{
  "n_layer": 14,
  "n_head": 2,
  "head_dim": 64,
  "vocab_size": 3223,
  "lr_head": 0.00677,
  "grad_clip": 1.0,
  "warmup_steps": 200,
  "final_lr_fraction": 0.0
}
MLP neurons of a small language model. Each row is named by its layer, matrix (down: output weights) and neuron, and shows model dimensions 0-127. Each number is 500 + 25 x the weight over its row's rms, rounded and kept within 0 to 999. Numbers have three digits each.
A block is one neuron, or neurons of one layer that tend to fire together. After each block is what it responds to, as a language model described it from the Wikipedia text at the highest values.

L11.down68:520518497479473547456517492485483494504508502463506498464494525535462457518522497477489500543488516508491477453514510533518510451527475552517498491487528465459487487496493540479486498463497482512484480479481451504517485457476458530485479455544516477476480480492501507520498495482532524534525482524524496458580479516522494508508533504497502518519537503480502546552488453479494484510515
Description: Word-initial fragment tokens

L7.down272:561526504518468495465473522470530525507488524497502485540497519480494478508474516546476530447506510522496534446570469498487475511488510471541484496496498496547502498526532506503472516431475471509443481518509495545537501507496509467522526473480467476509474467515519492517493505516536453521547512512516491509468474466523500483551532492506508490562465501507506517481499508520525536504483
L7.down554:503511527467503506500493495495530496535517483496480451498566472501520498506499512481539487482500479524527464454483481478493494478486505534469524495496492507544527517505516456454500493512477505501500491504475506548469498531514498501485474511483503445485467513499477480544507463505519554527517496497520470526504510482501505501439517483470519459480503506476555523542511498496528474473568
L7.down643:533518522577431493535476510488527505486525480465454455472432541503474532482518474500462538485494527476515485464494490462483495537512466533455502519521501512511521490507519475512524513499501488477521545489506464529484488479465509512506478486517490533464483517461512472508510481491524528499478466488548502527493519482512529492532490515481534508551508509485503528523472535450484498484500
L7.down669:515502487480512522500508503517469496458524471475484490510460530474487482543471407520523525469503455527486523472512497460520508502488505505447496493519491530529460564476510488477489500492523470550515541524471464500475519512506504495474527521508479488558485489529505488519516499545504515497518516461516487532507512492534450515530470520482536507492506477485474502517526523537498528493509
Description: Ordinal and selective determiners

L7.down32:508499528503507478479471509489534448518531492498508447500521517498532509468500503484521520483524479547479462537507489506494517487489473482525484476475507489524492454492484575521524499524520488482515502529497560545423444482509515469511531489543485543503448468489464495529514465477515520512480519469504510577506506507496502495498520516470513502479492458498503473466463550484506488505509
L7.down280:521483493483494451488506517476447501518444525513501516485488484528461454471512527518502451471520439526480516496482526533454521437491517516497502509494523497503484515506486535496465539473499464530505531514512535509509507503535514447512537553499498471517515522512509504488475511486551488511485499475516537517532512494500475545521476525513458519501508529478503516478495499526521534530531
L7.down355:494504482503540461487495539475492541534471524475464506523507477490475527542485478471516462472514539489522469505498510499516546515432511503521556482533476483487489500449498516485518508504528515494494509514535525476479507560486502440484489538491507485541508510507469441505495513546468512507495544458498472503480502501483491492508465517477486485451518468514510464540517532477513496480548
L7.down695:438485473514531504492470495523522556500445507492539469518478500517521493540450543536480520529485508490514502515445507479509502470473496499513510482513565520479526490488483481491497493517504497527536487515504528507504484532496493510502515548478496551550488475536514483511489454490498499568461486489466495488513511516505486518459512538489490514508496507444475518497494481491493532529433
Description: Word-initial fragment pieces

L11.down556:505512536473493520473508494528554523503499493450520510462469498530503467474490505528526501479514511484451500458488482504490472512509500455536524512480511481529497470533512530472485540505538507463493508503557474516530519496504503477528523532473486446483536500512540500489551482530494526501510510541488524504561486505476549502490480495524496530519459470477528464499489477480525457526513
Description: Word-opening prefix fragments

L2.down18:542480479491506507473474494510493545459466494500484460501489524513531502491491491525497552544502509491494490508494533459489515474500519477508478469564493431492485488479512514511507477462517451511504461489512459508527512489485520480520486471456559514513506501470527496496444483528503466510505473516503476478501492525558479472495485528528505510544505475477493460475488458465491521499522
L2.down40:506543510527487550488533514457506560521473469490465473515499489477488495538482508534497494502469500494496540459501509486518532497493505453491498533525522471506487543525534504470464432498507512525484503473499514450501487460528529520521492471494536490463460482520460505527511523484497516532471502466496507548513453480523505490469483502550482476525523508482480494512535476490524512501512
L2.down56:513445523509482500505487515462505546488473486509520503476517523497479453502494523458532506548469539509496480569507471487494472515498520455483487501511466493516492562492517554481469491516482521556487485510501476513517473528495518496532473493515528513492502477472517519542511512485481494544481495478511536498525559493474485487516484455487489491527509545464531474502506524521490478498482
L2.down186:496488526503520509575511495482516520471524502488477504486514426487480469488487486420516492498473520512556528536494520494473453440474512525503462508549469495489482541487494477525527499504463448497509506480541495496496477461505465465515493540493518475490523487532523489509496543486513506492504548482518476466510511479490513470506528517496519490495502492479506503493487485501518534504466
L2.down218:508561487508509547476479536495517488509499555457504458486497507504498513458444524538488467498458482522490505481512482457479526497485486541502491482513490521514553525516512488458505468478484500475505517476475449498488536480499498532537458441474471525469469521528503466526489528512497489509475500527524513474488512508521527493516486475506507515533479529476475522479551466493521464489500
L2.down256:471493525519498496536516557459546542505498493491505520453509449495519477505507493527539501462483521462509564508456484488540479489496486495499494526498462438501506506523473508517533494509487480426524467503494501511499460498462564519521496501489542520495478521513504522515534452529494506477518463472521488518509496430477491572472508485509515511459511487512536490481491495470514466541503
L2.down379:523499491514471494497488517475503509510486499495473474505525493497501535505462431481516519535497544500547458451480490533516508512515528534470481517497490538531504471505512475494542528471471524511511501476489477538496518524514482505480496466440476482509517462519534547515475500497465466529469485520507517452479493519554506462490492492528523512480479536478508512528506507521483486483487
L2.down391:510464487499495467501506575506493486493536503506528446417515511486522491550518481507502501521506461492489524483537511447521541466474489494489478480505508532480486478491488569477465530454551496492518468528482521520502466515507480513512527500461486514535510509489507496471459520494514509490539522482520484496519506496507506483488488533489492512498483539504509538516506456532491530517482
L2.down393:489480496465513497523473475519490461536473464518487527508464488518511517516472498558490467480522529500482536496473491536483475490487494464502467478519501513515487518505517513492485516534524522499530527497524492497470501476541519557481508514493491508538471514469523461463513487518493466518423537451483473504480483477453488443483460504557512516490459502543526512517486490503493513493485
L2.down419:490528481527533526477481491431488508457495503457513472492524460498483483507479509497528471522491523508478466463461498492516489490504468504505483551487533446493510487522488553480503524505498505538464521550462482514538426455527459487525511512512492463528492499487503502524538489516453498493463505497482476522515498493497483449463517506521512483485489530513508502513510570469440470513495
L2.down422:500490463465488482472525481510500519502510530473459488515502551519505500452487484506461448487482489523517535491487483500459525529547521464506487523510505534484522517504461506467505518510477496515488480529451501504462510471492482554539514479465474476501546504482485489516475530521478432518463499494553519488528521546521471550519490542542497496499477540518464482528525497500514497487475
L2.down537:480519434563523492524521481509470519497524464498490483499469502508477508505507480514527537500476498485499488487482513503494532564487524490506467521461509543514495516501482491507511547499492514513481500476515462505498459446535510503544557477542524524493468528543534506493541519523507503499488501494460483500526498514492457498472493499467489510553505500453566489489481522535448548513527
L2.down561:493524497515539525499506533474559474453504489505485520502536491535524493452472520560495499500478506449537505530481523489483504497496518491546497530481501537495478538517492487463459455488470512501476499483464499484478488520486458512532518522512523467473475522470496496495505526464448529509487509518465489501502529544498488518549496492458486518526510526490523530464521481508513496521488
L2.down705:499472501507504469498525472493459512513445469504487484510469480455502549522496496522497510488523502491498513459475502464495501495514480484487522491470523484514567488509495506543520498476504471505508475507522489473521528501510503516493506471520501465553507487469479507501460539476526484499489506557489445524463447518512467504499528515513483487481480502521543480506500517442497453486511
L2.down724:499536534505452492534500513474510508427488462461515444494486503491489503538519477455538497494507501482527520503508541482513511503500497435517515531501523451509521481488505500468547511532502488486483503489564467515512466488528492538513456525513497540509456497525492486537481499498512516477553489519524434480514457490467510491511492543438508443538550528488475482480519485501503498494500
L2.down751:497481521522483487503454495495486497487505493501543495526481504554470518496487514463499530537487491502482523486450495455518497522503518542476520509493458478487521464504576577487480509483506513500485489558489496489500519505455507496511519520472497491488514512519476550512486503498502506500546466512465521537493535486465484511481430513498483515511530528486518467532515494510540505485515
Description: Word-opening fragments, mid-word

L7.down147:491519476489519484556499470522469472516512473514483514527495475547539489496465489471555488535513499489565445516529463493522479486522516504511447479488502513508534501498511497470508505533529487522510538487456515507458489470483539543523498496440517486466471496476494515478539497494499530539512465490500473449509483551477526478526483527529468503493547513464499472455469511546460486507481
L7.down572:470483512478538546476476473518516463453497462523484496491520483502522464479513508471494468556515514510464501506458569528539536495506518514471467456541488470509540522503494496516513481511502516543508497521501495504547471535477477533506515496484500488569472523506527480503491475467523485488566511495499541503519496507505478484464487522492500518503521464506503488471513519525451491450512
L7.down580:497478483529481520459500515524511515500455469518506521507494513556517454497488453504496506507511519528500477522523514471493502487516488530503467473486523514475491489484460524504539475487492520477489513491529495483495485461507521520503451501520519518507503473521538525512484505462502517496525461479509475505544480525509526469517530509552532462497480486461489484462540519523541485515461
L7.down659:494529531486491530538481516446505512530536490467511484514486497555468464477514526492518529522514504482490516506456454518543526495508468471523484515505507503486511479538498533517505532507487502485502453455482487502503473480547509486500487471535491465509495500528509493509567507473498494490515472493496490475500493447497487574525532507499498552529498488508508496454523474441474502503499
Description: Mid-word fragment pieces

L2.down14:499483492495477476463562510507493501510508527473499543533491496508518541511467503512527554523549475511470473513495499481512477506525504494512522476505480541515484511472494486487507490529477482512506500518501470543485428518517509498536513491456535502529491482490496525485499453519479458526521508497502447489486514482560486487484441524467526471491495506490475431506483537455528521526476
L2.down54:492457540536514511484551476477497476523527471486507519519533514517504534525485487505477511454533534521517499509488498497499476502515480495537490471480476529483490486546485479485483505535531504547564503505550477511490521483502480499488501508494483522509501525538448478500505497522486499477545506469463488454461511532528496449502504525482483474456456491502500522538503516488510479527499
L2.down125:545457486512466456530527487469534495529485461479472532484554495528544459441477484495458516489481480523478495580492493513496490509500465471514508501513523498505461480546485483528520516541480531518492464492502482486470504503500468524434492494488497527481533484544523498519458498541463532533497493531511503517523496510506501493507469488489472519537531500485540504528510490488478518491469
L2.down146:488510538511455500479507498502468526465545464476463521510466464524486446488491519470471491506482522447483478526506515502469514473500514491472512514486507516467516457554514491536505503524575472481460528480489509482519477511537515469510513513522471506501496497466506502493519515474506539504510480497462488510469546453538560520502463507462500488449538508520500493477472499542489548511493
L2.down151:491532454510480472482502531486485456514492470525495479527546511496510485467521503486498543483488512519542489471546513471509531503519493514511490548538489510489535492495460528526496507447496473495495514495509500540483536494486531499518552484478475490476472544536462478481509488495552446463481500493460485476515497485488496521515469472525505478500509455536553550532490483425478512516481
L2.down162:467503482515521491538492499480481510485501447465551485529518504489496497550550539447448505494509499542492496480505459507529512502493493479500533518472526527576499468504510483522516467515515482495511463510491495489505519529514532490472476500529485485483507515450547504493562506513561504504528507533527487507477507512504473481508495488463494469503526495534521530517508536482522458494485
L2.down264:497484496508475467512447468487501510487508512548508504545539509478446502520492489507497484535482560503502509502478520497484464539519527508506493468514532472497477490476509542470493549521472468512474496490479445497545475470508477521530526530512506468488514536488521484483502514529521454523484462483497528466547479518507534479481483501477507496528513497528509527510494486476564504510485
L2.down328:468489500507486504498473486484527497544508510461493506497515536508471517515506501461510486567480497472496514518478503506467510497499466484498495480508486506515494485508497542474492539526500530536464514493547523499483483501498502504473511487490558521504529525508470489491513459550504491561495491500469542516505466512517565492545512467494501513510509487507484468538512495534528509535534
L2.down359:534464524481546449470519502477515500509504470511491473487461521500504486530493509501487555479527483533522499505483493515480510446482477538479501508485474506507508501493483505499486462509509467501437544517441453472491468501530509552511503493459495511567549560444458531518496517442502500503503512519470536499518540486489494486540478500464476481525517501488498538517454503479529487505505
L2.down460:505510522493522483515478501516505512496528494493465494491589534536510473495494456493525472480481521520502469459486544543472514540527527539482477498491549463466463481523522523500480502520509472509482526492470502509471546510496519545502494532501515512503492492509495491505502520491512474500515510553468491507460500527508463524485449517525538456484502553524483514514486460524504521475488
L2.down505:510430489469509505511460481535506523501530505519494493512510481470480510450478519498458504492522500491496501541545501487497539519518479509500487521515484499555492470474538453523555499479529505485502471508510477497490477527495521448460528496489507502498500530476502496474526492503501522484539517531498514510493485490501470489531519530550517512457530503517495545503478475472533492512453
L2.down577:512510480539506492527480484444487517491484525464507536514546523523444514497494521511459503512503544506489481529472478470540488491510518531498519508494484522477444533485509505511544496500525543508470527546503493513478496489547521478501497504495479465518503517469533518507508518520477505492511509544499502472490466514465491519522523499535492490494479492517467529519487470535494452503509
L2.down648:507481500479525535508462468505519553518489484495499545499550544490467504506485526500498515480495467513538538523506538472489510484476513501508501507546528495504455468517506523529512556516488540531523544489466500499479526515513503462489458453494490451460508466460510507545483513530514473483522494494495518492508513497484494431515530546519490477492445438498484538514499501487481488502504
L2.down650:497495468498472511502485497488538473547477468499519542504517492512474495504513495474479502535509510516455516437524554507466528479503538545546516495503513553453531522470501497468511484518506488539473492516494506500530531530576462514529517473482477536491524542488462457447491490471493530485508525513482503506492541474512507465490535488480462480531476496454485499472441469503474504535461
L2.down655:522482494486495500538494497442511509514529520450489503546514508517502506471500523535476510487519518532498486516508504479535540530492493523472518550466489537498496555491499503524564540469500504484528491493524512493513477486497508481506506548506477498443508490535515482516466514486520482484523464499449560457525481511497488462520499487521495476519500495483458505531494478532479484505458
L2.down690:504495484520515485454512478516544453539538517512503508527491488483508494501512532525530561540534480504448498490497524517474500527493503509510518498499504485517475509479541472520488549510525532493460501505528525493517486517462488480512473459524516504488529453484490496490461486472525501552491490491506523474518524438484497498491515517518533478496493458530507483480477492538498500489532
Description: Ordinals and determiners before nouns

L2.down17:529501496484485510506492518475459511519471513529484532531505510464513485494502538466471504469503538481481490465554488510519493477473503491527518545494493512494505495554501471454518478496503478495486478517517441491491513512507516490510452504508472446544524500491491513492527491472526455549524512475523493459500478556467471467487485477553469452501542494491473492506533483484447506465495
L2.down32:487539518475484484481499504503526521515545472492469506488485479503459502449461484469492464489520504480473533494517485522491472498519525557535504529489501499464499506525467568480525513508504509469451522470477485460514466462481516497521515528475478476490512511484481493490508537472505461489496496562536467480539538481459502531524555510487507483507485520471505473478462466441449536495478
L2.down42:483460494461499450501532500495512434515506525486518499457494485534523519543510497495529450496487465491465518466532497507495504469480506563493509553539490498513495498482503512541506469519497486460474541522494558455504487493465514526476494533519503479487489528490505515507546485521518540524484500497469516497531489556498503472525479492485496510469511497566483503467478483478485519499496
L2.down45:512505524485517526473482492547510471506472564489462478495495517502484497510542501461515445554523516499562514495534510504516526532500492512474486531491479505498518464519498510519467525491510493470516465525479483548483477528475500522492489462457475473500513501490539465505510551495518537526527482485488511485529499543469510516507522499478480470507510501571467447479503506503489478495492
L2.down217:501515473505503552499523527537505497512473546501485483482497452517508483512519535478517454482499482475562481474490505472509499494505510504470476498505512499460500513491515481519513470497519553503485511497504514487526509467493497507502513470502475470543480480494515501547533465512499500555482527468487504508510504521511520504521519477520487494480459532537497515525528521470483504457506
L2.down250:487511502502455516534479554488497500552472502510496541516495494485516513509478478495521543473513510489457466490485497460514510494473496448552504522525474515535517461478489521470496489454495505476496511500509527521508494485550515503492491515533537507510503496514486539534531478516508503506476477475504482524468457448501503500469445496480496439511470465474488517513534480470534442502467
L2.down269:471522504477483523489551484487465499523532474463492521477504517492517535529508538507497481490448527459523489500484507493499503537485485548508521465468535525504472508478459446484482542512497525464464478512519487487525527480487483514468495523554469479511440473501500509539500501515490471514507490486486485520477472440515505508514495482476517533509550511466460515543521456476502525476499
L2.down323:489476509508502452500527451494512508453455501518486488516515495524490494527486541544490480514466505520506517541480477548490536526530515526470481514493472473518485512432502478508512534511458501498490467516509518509544512497505527492508510533543521456516542465525538531522509517515494474484535522501502517477488446466515535478486468456485465484507500473479490540485492445538493498560529
L2.down346:474512505463498494493479547514510489552499510519514515464504525499483513512531478538511482494487470494553528494492486492544483503484504538493508534486511543485501463463462501505465510503488527478534463492494503512529511530501481490534532579515518507467496494476539475466486504504526486520567510470503513509471497469493492547519511534513500510524473431499526515466488477513455512474494
L2.down392:548510511459504490503493482476500517540484514484494517459516517464477515467500466449531510515520530491502494482475501471493490484510504502464524483524543487499503486504528466523478524491506516482498518498563474463499512524499534506489539526554487458512498445534539499517479502488479499453499506500503524460478507507454528464496474518550510494489496491496466485517490488519487514522532
L2.down475:468568508512505476526477502481517456484462506521448504508505494471474476493451496480508490507481515438502520501507519452506519519507485489495495539508460471516480487488495509507492480507508495555493478509552528497429533527471472526559525502526518500483498502482556493507525477484498472492509506559513512500535509565552502529496481497475439458537475523505520479464507499447474490496501
L2.down485:509498482515466538527514466468520506462525481499498462489506534494517525553490497513493465478520536531472499523507474490516532543508489503480502543503530468478490496502485519512517527525444493499483471520465491514493505514490512475517486510483482554532504470466485477497538490509478482452441493499490508491491460545493498498524498449493504482470492526483492477501485519504515490482549
L2.down516:474499508479509499476504477500501519507536494537465475548475536484506489469517515492527497477461498516539466497510545497515471487488522481509472521501471461552517489523480524472549527512515474526493460572514543542493482520486504477509528487463513494507459487467546527465531521486482525480535524489485526531521521493509479450534469493541462501501494526528468507510496433530505519506499
L2.down624:461450460479498510475518481514499498503462479437510486476441488470510537489484495499526462471512518482532475519523491491471505467528500494525507510551488489521432474530539478478511491511523467500493468521525513496443537533537495534496449505478485493506511485489521486485510541493509550484490455459466468477509516527493502445542474507501482475508524523509527494503505492499496538485501
L2.down652:465476507464507517542510487459523541516503499497488478503503513561498516493473516516469477521492522495489485483479591494510507496502545538502479540530497502510512517512497493477485486447489509530537474487482487473455449459511508495482527518519507521497514509540548553525508441509509542510524529504465504480512506522505496512517505477472533511504496488504503492533485500445485489506470
L2.down703:515534507476514484508457505539552481484523517534543500527503512478544499464495482477529479503488476525470496507504507507472531501460473466512524534532540493522513466473478487487538515504523531476509532538473497486504527506517539473442528451472512475463500463488513522464507521483522480515483492493513512494487529462486508488500517493491480494555459546483473494523477497488498501506496
Description: Existential "there", year prefixes